Weights of a small transformer language model: 94.5M parameters, RMSNorm before each block.
MLP neurons of a small language model. Each row is named by its layer, matrix (gate and up: input weights; down: output weights) and neuron, and shows model dimensions 16-79. Each number is 50 + 10 x the weight over its row's rms, rounded and kept within 0 to 99. A neuron's up and down rows have the sign that makes its largest values positive.
Before each neuron's rows, "raises" lists the tokens whose logits its output raises most directly, leaving later layers aside.

raises: "ly", "ities", "ity", " days", " elements"
L9.gate914:48 51 47 55 47 51 45 54 37 58 53 59 36 53 47 62 60 54 63 48 47 37 50 44 45 79 62 44 60 64 50 49 41 44 40 39 64 70 66 55 47 43 48 62 42 41 63 42 69 50 61 36 37 47 46 40 49 49 58 50 46 53 49 53
L9.up914:58 68 32 69 60 61 34 42 47 68 54 57 59 47 44 47 43 41 56 57 40 48 42 47 45 49 43 45 60 56 53 64 38 45 36 45 54 52 50 52 67 39 56 51 82 67 57 72 56 51 52 38 60 53 52 43 61 56 54 70 46 47 54 56
L9.down914:66 56 35 64 53 58 64 52 33 47 58 56 48 41 31 52 46 53 50 62 43 52 48 54 56 50 45 32 37 50 51 46 45 64 33 30 47 29 66 55 58 46 63 47 44 65 51 32 67 47 46 57 55 48 65 57 55 51 54 56 59 39 50 47

raises: "ves", "bert", "y", "yt", "ved"
L4.gate1344:53 60 50 53 70 31 47 70 69 41 41 61 65 46 73 49 29 52 65 48 34 50 58 51 57 53 49 46 40 61 57 44 52 32 46 59 50 49 41 33 53 52 40 43 50 42 65 47 59 56 45 77 34 44 52 66 52 59 53 32 48 35 52 47
L4.up1344:49 52 63 65 54 26 47 53 43 57 61 41 45 42 43 33 45 53 52 53 62 61 37 57 63 55 53 39 61 52 42 56 32 47 41 57 57 44 35 49 49 59 34 55 67 39 48 49 62 26 58 50 42 55 48 49 62 62 39 40 56 43 28 60
L4.down1344:50 54 65 58 48 63 51 50 46 67 62 45 66 36 43 52 51 56 35 60 54 54 18 45 41 58 46 42 44 44 38 30 43 56 48 57 59 70 30 36 57 50 30 36 65 35 49 42 34 44 43 60 52 47 32 43 43 48 31 56 57 47 49 52

raises: "id", "hel", "als", "her", "iel"
L5.gate498:62 38 61 34 66 49 46 44 31 27 51 39 38 55 54 54 40 49 36 56 56 46 47 40 28 48 57 52 42 60 65 47 66 58 55 44 56 68 57 59 35 35 53 57 44 51 48 49 51 59 45 47 51 56 51 39 43 32 61 59 55 69 49 41
L5.up498:39 53 50 40 46 44 35 68 39 52 41 38 61 31 35 58 39 41 47 21 42 44 26 61 39 60 57 44 44 35 63 59 37 50 56 54 50 43 35 48 68 45 55 30 35 31 32 48 43 49 45 72 38 57 39 48 47 62 54 56 47 46 59 50
L5.down498:44 48 47 53 47 44 60 44 45 32 60 44 47 42 41 58 68 56 40 57 34 21 51 56 42 43 45 44 49 43 36 60 46 66 48 38 61 42 36 53 52 54 52 49 42 42 69 39 62 57 60 48 50 48 45 32 45 77 57 68 51 45 38 60

raises: "over", "ove", "eries", "ery", " recently"
L5.gate1507:48 53 43 44 50 42 47 39 39 49 48 49 49 49 51 51 57 38 44 46 76 48 50 52 51 46 48 52 58 43 18 37 54 45 47 42 51 61 62 49 51 52 42 43 46 20 51 44 46 53 63 51 72 47 42 48 49 61 41 60 52 63 34 39
L5.up1507:52 39 49 61 60 46 51 54 41 44 47 56 21 53 54 46 41 53 48 40 62 57 43 58 39 50 58 43 53 53 52 57 51 59 46 51 56 51 51 41 37 41 47 62 35 51 42 42 40 40 58 40 57 46 33 39 61 40 53 49 46 48 36 57
L5.down1507:39 52 45 38 54 50 47 43 48 49 54 62 67 46 62 32 52 53 32 54 72 62 80 59 49 63 52 52 40 40 61 67 60 52 55 63 42 42 48 51 28 43 48 56 41 45 51 65 61 51 71 54 65 43 40 43 50 36 56 60 45 51 40 56

raises: "ul", "e", "ing", "os", "ins"
L9.gate1436:65 52 54 48 43 45 49 42 59 49 48 32 54 55 39 52 66 51 48 51 46 35 47 55 46 63 47 67 48 46 52 52 52 50 52 39 54 40 58 65 44 64 46 58 43 45 46 39 61 36 49 56 52 55 45 40 52 41 53 33 36 40 39 56
L9.up1436:48 44 52 61 44 47 40 63 43 59 51 33 62 66 34 56 65 60 47 51 50 51 67 53 32 33 44 65 67 55 56 54 63 39 43 48 48 35 52 54 47 55 55 58 37 62 56 48 54 56 45 59 50 39 49 55 46 54 43 43 51 48 42 59
L9.down1436:47 41 54 57 64 46 48 56 56 38 43 41 56 52 56 49 53 55 59 60 42 69 48 54 38 33 56 46 65 59 43 52 42 55 42 36 54 53 46 55 54 52 62 46 46 54 36 45 59 50 43 48 45 38 44 52 53 51 41 51 63 54 46 59

raises: "iki", "uts", "uro", "ining", "iko"
L9.gate1010:41 35 54 46 68 65 43 51 31 42 45 55 31 54 47 56 50 50 57 53 55 56 53 46 50 39 49 62 52 31 53 39 58 56 68 40 62 66 45 55 53 43 22 43 35 39 73 39 46 44 57 44 74 46 53 39 55 60 62 63 47 46 56 43
L9.up1010:55 34 52 47 50 53 48 55 40 54 40 47 45 51 49 66 38 48 63 49 50 66 23 59 54 53 71 56 65 51 50 42 73 56 62 57 49 56 59 57 47 45 36 41 46 59 45 49 42 52 38 58 33 50 41 42 69 53 52 57 48 44 44 50
L9.down1010:43 55 47 35 59 58 42 52 55 62 48 36 40 47 60 33 54 49 54 58 59 54 38 39 47 24 56 44 54 69 47 51 80 64 51 59 42 61 48 56 60 36 53 42 38 57 47 37 51 53 29 46 44 36 61 39 54 62 67 34 57 46 48 47

raises: "on", "zy", "ely", "he", "hes"
L5.gate887:56 43 62 46 42 34 62 54 54 59 51 62 49 50 60 38 71 44 57 53 42 50 51 50 37 59 50 57 58 53 66 71 52 53 49 33 43 42 64 54 46 53 31 55 59 59 47 48 41 57 43 46 53 54 47 38 50 55 64 59 54 49 46 46
L5.up887:53 64 32 67 40 52 56 37 34 39 59 73 64 43 51 51 39 66 54 43 62 39 42 33 52 56 45 49 59 53 46 32 57 50 50 51 55 56 58 47 52 46 38 64 54 44 60 61 51 55 36 35 56 59 40 31 55 57 33 37 43 68 62 52
L5.down887:49 43 41 66 41 54 44 53 45 57 48 46 72 45 48 63 36 52 51 50 53 47 58 47 41 35 51 50 41 71 42 59 60 55 47 58 44 49 57 55 43 45 58 51 51 47 46 49 27 53 36 52 42 48 28 62 51 48 44 56 34 54 48 52

raises: "ill", "ile", "uf", "ive", "urs"
L2.gate678:26 61 44 30 57 49 58 55 55 50 50 41 61 55 45 50 51 61 56 57 50 66 45 56 49 52 53 37 46 46 62 66 51 63 57 59 60 57 39 78 45 52 63 35 56 65 66 32 67 70 47 62 64 55 42 49 57 43 42 46 49 36 57 44
L2.up678:37 43 46 55 42 57 62 48 59 59 48 51 42 50 37 68 53 41 55 61 63 48 29 50 43 59 46 50 45 42 44 47 50 64 40 63 33 54 44 56 56 33 54 55 50 53 45 55 65 37 49 51 59 41 68 49 51 39 48 34 58 51 49 70
L2.down678:55 49 48 65 41 50 42 35 70 57 45 53 59 35 51 70 66 41 49 53 49 60 38 49 41 75 47 40 51 53 49 44 56 31 40 58 39 40 45 66 42 52 54 59 63 56 43 46 40 26 44 57 53 48 63 46 57 62 63 57 56 69 55 50

raises: "ating", "izing", "ated", "ation", "iser"
L2.gate661:54 54 51 71 38 33 54 61 58 47 50 56 61 43 61 44 58 52 58 57 61 45 54 46 41 45 68 25 58 45 29 62 60 51 42 65 65 53 45 35 48 49 69 36 31 31 45 64 56 60 34 59 43 65 64 38 49 53 46 35 49 45 43 45
L2.up661:45 55 59 50 35 48 64 39 59 41 46 49 43 73 60 43 65 61 50 39 53 47 58 34 30 46 66 32 51 46 57 43 79 70 37 41 55 43 59 28 38 48 74 57 44 52 35 67 74 42 55 51 56 72 67 58 44 45 34 36 39 66 51 26
L2.down661:49 44 53 65 45 39 65 55 66 53 49 48 49 49 43 54 61 49 65 60 66 60 62 49 44 39 49 37 61 32 46 34 57 78 64 38 40 51 48 45 46 53 56 49 34 46 54 67 64 36 39 56 62 67 56 54 41 44 47 42 44 49 46 41

raises: "ott", "ocks", "ame", "ips", "eng"
L2.gate1124:28 42 49 50 50 57 48 46 51 42 57 42 60 49 38 58 41 50 53 41 77 64 63 46 39 47 65 42 50 44 61 60 72 66 56 56 56 46 66 59 55 57 68 47 67 60 65 68 61 41 54 32 55 57 51 36 65 47 55 49 42 41 50 44
L2.up1124:34 40 40 61 58 52 61 38 53 49 53 59 34 57 43 53 37 53 58 52 71 54 43 41 28 55 49 31 48 41 53 49 53 58 64 49 55 38 58 53 52 37 60 45 61 63 57 49 59 49 54 48 61 49 43 52 60 50 47 51 53 54 41 43
L2.down1124:23 27 49 65 41 58 36 43 66 49 49 43 58 45 43 50 49 57 58 67 65 44 47 44 38 55 42 39 44 48 69 58 53 51 54 40 61 40 51 41 47 48 70 57 54 44 41 49 38 39 59 44 52 50 52 64 68 67 54 57 53 41 44 50

raises: "out", "by", "on", "at", " and"
L2.gate419:58 62 39 48 52 41 44 59 59 43 52 58 77 49 49 48 59 30 64 67 57 49 37 48 42 59 49 43 34 34 64 49 57 57 48 54 50 41 47 34 48 41 39 47 55 44 55 45 42 31 46 53 59 50 52 37 57 58 50 52 45 49 37 32
L2.up419:57 49 44 46 43 52 41 57 66 45 48 57 54 51 55 44 58 58 58 56 40 28 59 44 29 44 42 55 42 40 53 42 48 50 58 46 42 40 47 36 56 46 40 48 47 32 40 41 52 54 42 52 66 58 58 35 52 55 43 43 49 44 64 39
L2.down419:52 55 57 43 52 47 55 49 61 47 39 45 69 55 62 41 72 55 57 73 52 42 56 55 37 58 53 56 40 33 59 48 41 52 44 54 47 52 40 48 47 48 57 32 55 51 50 52 47 53 48 46 52 58 61 39 46 54 56 38 56 44 53 44

raises: "onn", "ene", "la", "is", "ed"
L4.gate414:71 59 31 56 60 37 41 62 74 55 55 55 55 59 55 55 50 49 48 48 48 57 57 51 54 39 43 43 47 39 51 61 37 39 42 58 56 43 50 47 47 28 55 70 33 40 49 43 70 59 53 59 66 37 61 54 41 54 49 49 49 63 53 60
L4.up414:61 48 56 51 60 43 58 52 37 49 51 60 55 44 42 54 62 61 55 56 45 52 60 34 46 54 50 71 53 44 35 44 51 39 51 47 26 35 67 57 35 44 36 61 46 46 51 48 42 36 42 53 59 68 28 65 44 53 61 41 50 53 48 46
L4.down414:52 46 55 50 72 38 36 60 59 46 52 72 58 51 56 44 48 45 44 60 38 56 64 50 54 38 46 46 64 59 51 42 29 50 40 58 47 44 50 55 51 46 67 51 57 64 44 38 53 53 72 35 57 61 38 49 40 39 64 47 69 39 36 44

raises: "un", "in", "ute", "use", "ob"
L5.gate496:50 27 39 58 47 69 56 61 51 46 49 34 47 57 58 49 54 44 49 36 35 56 36 66 56 36 47 43 48 54 51 52 48 67 55 52 38 59 26 60 41 59 26 31 44 45 54 44 49 51 55 38 62 69 41 62 25 59 56 49 50 51 39 41
L5.up496:43 52 54 68 52 44 49 58 55 64 40 50 55 45 27 51 57 50 59 46 32 67 36 52 48 41 52 28 40 47 39 56 60 60 70 56 46 50 64 53 60 58 45 39 32 55 50 37 49 46 51 42 80 52 60 65 44 37 50 51 41 62 65 40
L5.down496:36 32 60 65 58 54 56 56 64 45 31 52 46 50 50 47 41 63 52 53 61 60 60 56 45 39 46 37 42 62 46 54 57 44 54 60 52 56 46 48 51 46 46 32 31 63 61 51 44 53 45 29 53 54 56 60 43 60 55 39 41 57 51 53

raises: "ge", "ire", "oga", "ore", "hn"
L2.gate1347:55 51 39 65 34 42 52 48 69 59 69 64 63 45 51 61 53 50 47 61 58 46 30 58 46 41 49 40 43 74 49 37 52 64 53 48 53 39 39 43 69 59 50 29 35 39 55 32 58 55 61 65 64 47 62 61 39 39 35 52 33 51 63 60
L2.up1347:58 42 55 65 51 46 49 43 45 67 49 72 64 48 60 39 49 61 65 45 63 47 59 35 65 30 49 51 60 66 51 49 36 53 51 48 41 56 44 73 42 37 56 39 40 40 49 24 60 61 52 53 47 55 54 40 53 49 38 40 44 66 69 54
L2.down1347:49 35 56 57 47 42 57 45 51 49 50 57 58 39 67 23 47 61 66 60 46 50 36 46 64 63 52 56 46 42 76 53 33 45 56 46 52 34 52 68 54 64 52 66 56 60 62 37 61 63 43 54 50 49 47 48 48 60 30 46 44 59 48 51

raises: "aid", "on", "ps", "ings", "ots"
L5.gate305:42 54 59 53 56 56 62 39 50 50 44 39 60 68 71 48 45 44 54 52 41 54 41 47 40 49 43 44 33 58 53 53 40 54 59 33 27 44 46 52 47 60 47 44 25 44 35 42 43 56 69 63 54 40 62 53 53 40 51 52 48 48 40 49
L5.up305:64 64 42 67 40 47 51 55 38 48 58 48 50 57 52 43 37 65 50 63 68 63 64 52 33 44 37 50 57 37 39 37 51 49 50 42 28 43 49 40 49 44 61 47 51 47 40 59 67 48 47 47 54 44 54 52 51 30 32 53 38 58 43 54
L5.down305:42 49 67 44 60 46 45 53 47 41 58 52 48 62 51 58 39 43 49 45 43 59 42 43 50 43 45 41 65 55 50 49 48 65 74 36 51 46 50 49 50 47 53 31 37 55 50 51 52 47 50 44 58 35 48 50 38 62 49 47 50 68 59 53

raises: "s", "oles", "sc", "th", "sa"
L5.gate1056:48 48 42 57 55 55 47 47 39 71 63 22 58 66 51 52 49 49 58 48 46 57 52 44 49 79 50 60 47 51 50 45 59 43 55 59 53 60 71 36 57 32 46 63 62 45 45 52 43 52 52 47 72 45 48 52 41 53 61 56 30 61 53 37
L5.up1056:79 58 72 59 56 51 41 49 51 49 68 60 43 49 42 64 51 41 53 32 56 68 51 64 62 48 69 54 52 80 46 57 60 67 52 41 31 32 55 49 37 49 56 31 45 32 36 44 51 69 57 39 45 59 46 44 57 40 52 45 42 76 70 44
L5.down1056:64 55 50 43 53 58 41 63 42 51 60 36 62 41 46 41 50 49 41 58 52 50 53 50 45 55 70 65 67 43 60 55 74 61 49 55 57 51 52 50 38 28 36 34 71 63 39 61 59 63 46 51 41 58 55 33 42 49 56 60 35 45 49 41

raises: "st", "t", "sc", "born", "sk"
L4.gate84:62 62 43 54 53 59 53 41 53 62 63 56 37 36 65 39 46 47 45 49 42 36 40 50 60 45 65 37 52 66 65 39 38 57 45 47 38 45 37 42 32 53 63 25 44 63 60 53 49 56 43 32 71 58 39 65 50 42 39 32 61 65 60 49
L4.up84:64 55 35 38 54 48 43 55 42 48 52 46 48 28 61 47 65 35 59 60 46 56 47 40 59 57 82 48 45 52 51 48 56 42 52 38 65 59 53 46 42 53 61 36 68 47 44 49 53 49 51 66 45 44 62 56 49 40 49 42 49 58 54 51
L4.down84:44 37 52 67 45 58 51 45 44 53 62 35 52 41 46 58 38 54 57 59 53 49 53 51 43 49 28 52 44 47 43 43 53 58 62 64 40 59 71 49 45 38 55 65 36 53 39 47 41 51 53 37 48 54 54 42 53 62 53 46 48 46 51 52

raises: "able", "ables", "ocks", "der", "ful"
L5.gate463:37 42 55 50 35 78 37 57 65 44 46 43 55 42 56 59 34 55 38 51 43 44 43 44 59 70 47 27 32 50 60 60 52 24 54 59 53 45 54 41 51 37 51 57 41 46 52 38 48 40 50 46 46 59 48 47 27 46 42 45 45 53 50 57
L5.up463:60 55 51 56 41 63 29 58 38 45 47 62 53 41 60 46 49 50 61 64 50 53 55 51 59 58 53 53 53 63 55 36 55 37 59 64 66 64 74 60 52 54 43 57 67 49 36 37 48 30 47 37 40 51 40 46 28 59 54 33 30 65 42 52
L5.down463:54 38 34 49 47 42 47 55 52 45 66 58 62 49 51 65 52 48 53 44 62 39 80 35 57 63 61 58 39 38 60 50 50 29 48 39 39 38 59 41 53 54 48 53 61 47 42 54 52 32 43 39 52 56 43 38 44 48 43 35 44 53 52 57

raises: "als", "ales", "oles", "era", "ian"
L5.gate857:72 45 42 64 42 46 54 43 56 41 60 58 50 68 48 39 86 41 60 65 37 50 64 38 47 28 44 58 63 55 48 59 50 46 61 45 47 31 53 40 52 55 33 46 58 25 46 49 56 71 68 56 49 48 61 57 40 49 47 49 48 30 50 57
L5.up857:44 64 45 51 35 52 56 43 53 60 47 53 53 60 44 64 44 42 58 40 33 52 53 40 60 42 46 46 46 35 54 45 53 48 43 60 52 51 35 47 57 70 37 57 65 50 60 48 52 50 43 51 45 47 57 40 55 57 36 36 36 42 55 45
L5.down857:49 46 62 36 56 53 43 26 43 42 51 35 72 38 52 47 48 53 73 51 52 53 48 54 40 60 60 49 46 52 46 40 29 44 35 46 53 67 70 59 47 51 62 51 46 62 52 49 49 31 37 42 52 50 41 41 45 58 64 25 49 72 40 51

raises: "ly", "house", "est", "er", "lin"
L4.gate929:61 55 54 55 45 36 49 44 36 34 47 48 33 61 50 58 48 50 60 51 39 63 65 35 54 61 58 30 44 60 52 47 60 54 44 44 47 47 49 36 40 42 44 53 51 49 35 58 54 54 40 61 49 55 45 63 50 27 37 47 49 28 59 36
L4.up929:52 61 50 56 52 59 28 44 59 51 59 61 63 73 44 75 49 49 60 34 64 68 41 66 40 45 44 58 62 52 36 52 49 55 57 48 32 47 51 51 36 50 55 51 67 64 22 60 49 57 41 48 46 46 45 63 48 46 54 56 43 44 56 37
L4.down929:50 45 51 62 42 57 45 26 44 46 45 59 73 60 42 55 52 64 74 46 58 53 42 51 38 59 42 65 39 61 61 58 34 54 59 59 65 44 55 49 46 49 62 40 67 60 29 42 53 46 54 53 44 43 52 63 53 44 54 46 53 42 46 38

raises: "ants", "atch", "eed", "angu", "ves"
L2.gate1213:47 45 64 51 50 49 52 70 55 53 66 43 60 44 57 58 50 42 59 52 40 43 49 47 49 50 56 54 74 53 47 64 56 46 64 36 48 61 54 42 48 48 38 37 42 55 32 49 35 39 55 46 60 34 62 56 33 27 32 69 58 68 50 55
L2.up1213:46 44 42 43 55 59 60 45 43 50 50 64 52 40 47 52 66 46 48 48 41 48 36 40 57 50 50 61 39 57 48 56 37 55 35 47 66 52 43 44 47 61 50 60 31 53 46 50 45 69 42 61 47 47 43 64 43 46 44 48 50 48 45 61
L2.down1213:59 38 55 42 39 52 59 40 56 53 37 68 45 42 44 49 40 41 63 66 41 48 54 50 44 50 49 40 52 53 64 50 46 47 39 34 60 60 38 54 55 67 44 54 43 49 35 30 58 63 50 46 48 52 55 45 36 61 56 49 53 56 40 53

raises: "ist", "ized", "ists", "istic", "ised"
L2.gate833:64 40 53 57 37 53 34 62 59 49 51 50 55 56 39 44 46 52 44 33 42 61 58 34 45 52 58 63 53 58 48 45 43 48 55 54 50 55 45 54 57 43 60 51 41 45 37 35 34 45 51 43 57 70 34 71 33 63 39 74 59 49 62 35
L2.up833:31 43 78 67 56 61 41 52 37 56 55 38 44 43 58 55 34 61 46 37 54 54 38 58 56 40 51 43 62 43 41 53 39 47 79 40 49 46 47 67 57 40 52 63 44 51 46 40 49 55 47 44 47 62 38 72 47 40 52 43 46 48 51 43
L2.down833:49 34 51 59 76 58 44 47 35 47 51 47 35 53 52 66 32 56 42 42 56 53 53 60 46 37 59 56 45 49 58 34 40 52 68 50 43 50 37 50 54 37 63 43 45 37 52 47 56 55 46 54 53 45 41 61 56 33 23 47 50 55 49 43

raises: "ubl", "ath", "te", "lets", " favor"
L9.gate98:48 62 61 46 42 69 32 57 56 61 49 49 51 51 55 52 43 50 33 42 36 53 49 58 41 42 58 50 67 46 51 48 50 38 47 49 44 43 50 48 48 55 29 53 39 54 56 51 43 59 30 35 63 37 55 62 36 45 53 52 24 42 48 54
L9.up98:63 47 43 42 49 40 61 60 67 50 45 54 45 46 32 51 45 39 51 34 68 63 56 49 51 49 68 61 34 74 50 39 37 67 64 38 46 49 60 48 61 33 57 46 61 29 53 48 53 48 39 48 54 29 72 41 43 50 54 55 44 50 46 27
L9.down98:67 54 70 40 44 59 21 51 62 50 41 65 62 54 48 44 57 44 35 42 51 44 48 70 39 48 46 57 47 72 42 54 43 45 46 44 63 54 52 51 55 55 36 56 36 60 53 49 61 61 41 52 47 53 51 65 59 44 47 45 41 67 42 55

raises: " 2020", " 2019", " 2021", " 2023", " 2026"
L4.gate646:61 52 51 48 49 51 46 45 40 36 71 46 53 59 49 47 47 57 53 61 55 65 29 51 46 55 49 57 39 46 50 50 51 44 46 44 39 38 44 48 48 48 66 59 65 49 55 47 48 58 40 61 59 65 30 70 33 42 44 48 59 41 43 48
L4.up646:49 30 62 55 56 44 48 42 41 49 70 50 51 65 55 72 70 54 59 44 54 60 54 40 38 54 58 70 54 48 49 62 58 29 42 45 38 40 43 53 43 61 58 51 50 61 50 33 41 35 66 43 49 57 63 62 46 56 23 42 56 49 45 50
L4.down646:54 42 48 47 51 51 68 37 50 44 55 41 49 44 58 59 57 46 63 46 43 50 62 52 62 51 44 48 58 40 43 57 56 46 49 53 56 51 66 49 51 71 58 61 53 67 48 43 40 46 62 39 51 58 56 45 43 56 59 53 55 60 38 48

raises: "ye", "ales", "ster", " money", "est"
L4.gate785:56 37 56 45 49 37 35 45 60 37 37 41 62 33 58 52 43 35 41 42 31 48 21 40 42 35 35 41 29 64 41 54 51 63 38 38 58 67 55 54 41 44 44 41 46 30 58 48 53 43 54 43 45 64 36 52 41 39 43 36 65 56 52 63
L4.up785:41 48 62 41 32 53 50 38 35 49 57 65 45 30 59 49 75 33 43 63 48 42 41 50 57 57 53 34 49 63 49 38 48 55 29 53 62 43 54 44 33 38 44 69 41 37 31 49 42 45 63 43 64 45 37 34 54 63 51 63 52 59 51 54
L4.down785:53 61 58 54 41 53 68 46 58 28 51 43 52 31 43 53 63 39 58 50 42 51 35 46 56 39 31 41 37 66 48 43 37 54 57 48 71 58 60 71 36 52 42 53 38 31 54 48 52 35 64 57 59 50 41 48 32 48 58 52 45 37 49 62

raises: " someone", " a", " an", " part", " itself"
L9.gate1195:37 43 72 53 58 57 39 54 50 47 47 40 53 46 39 62 61 28 49 38 45 45 42 51 55 43 53 59 54 50 65 31 40 66 54 26 50 67 54 45 44 45 45 55 58 68 66 37 61 50 30 38 41 58 49 44 59 50 50 53 26 54 49 32
L9.up1195:44 40 61 34 50 51 38 54 53 59 50 45 64 41 53 56 48 50 44 49 56 60 33 57 54 49 61 42 63 34 64 41 48 49 46 51 41 44 60 40 55 47 55 66 53 72 72 45 52 25 32 25 54 57 68 44 36 53 61 43 41 54 52 48
L9.down1195:47 45 52 61 52 43 43 64 33 65 38 35 53 44 54 45 42 54 53 25 40 45 44 59 50 60 46 56 35 69 52 46 44 51 39 51 39 66 44 41 56 56 51 45 51 36 36 50 44 43 44 47 24 62 59 44 55 50 41 48 48 63 52 73

raises: "back", "st", "aged", "stein", "ish"
L4.gate870:34 56 70 39 48 54 48 47 55 50 40 37 69 56 26 54 40 55 49 55 56 40 51 48 38 54 54 46 59 48 48 52 50 43 34 44 62 57 40 57 45 47 48 40 53 42 44 36 35 45 41 57 50 49 46 41 42 63 36 58 44 63 42 58
L4.up870:43 38 52 43 66 34 56 51 50 42 60 42 44 64 54 50 54 63 47 34 38 33 46 53 32 65 53 44 52 39 58 58 39 35 44 57 39 47 54 64 27 56 48 43 46 58 38 48 57 56 42 59 55 50 56 61 46 56 52 52 50 50 46 64
L4.down870:34 35 57 53 43 55 54 44 40 56 55 43 59 42 63 53 64 50 61 47 52 51 57 65 55 45 55 55 57 53 61 64 49 35 33 52 63 57 43 53 22 51 57 50 40 50 48 47 58 34 57 58 45 48 52 47 40 62 42 77 42 49 59 62

raises: "ary", "ate", "ial", "ium", " than"
L5.gate988:57 42 59 54 60 61 50 48 53 61 68 43 52 69 33 68 51 56 27 50 34 44 30 41 47 45 35 46 67 39 65 65 33 39 48 44 41 40 54 59 42 62 32 55 35 51 66 49 51 30 49 55 50 64 55 59 46 64 58 56 43 46 36 55
L5.up988:45 56 57 52 34 61 43 24 51 61 53 60 53 55 48 54 29 55 28 35 52 36 28 39 42 62 61 47 45 67 38 45 42 18 48 54 46 46 51 55 48 39 72 45 40 43 69 48 47 52 44 63 50 40 35 38 30 47 41 52 46 55 50 74
L5.down988:54 41 76 61 60 49 49 37 49 40 74 56 59 58 34 60 45 61 45 56 60 62 39 52 53 49 66 58 50 64 45 39 42 36 61 51 52 60 59 55 46 68 58 59 53 45 35 53 49 41 62 50 51 68 41 45 47 44 34 54 55 45 41 66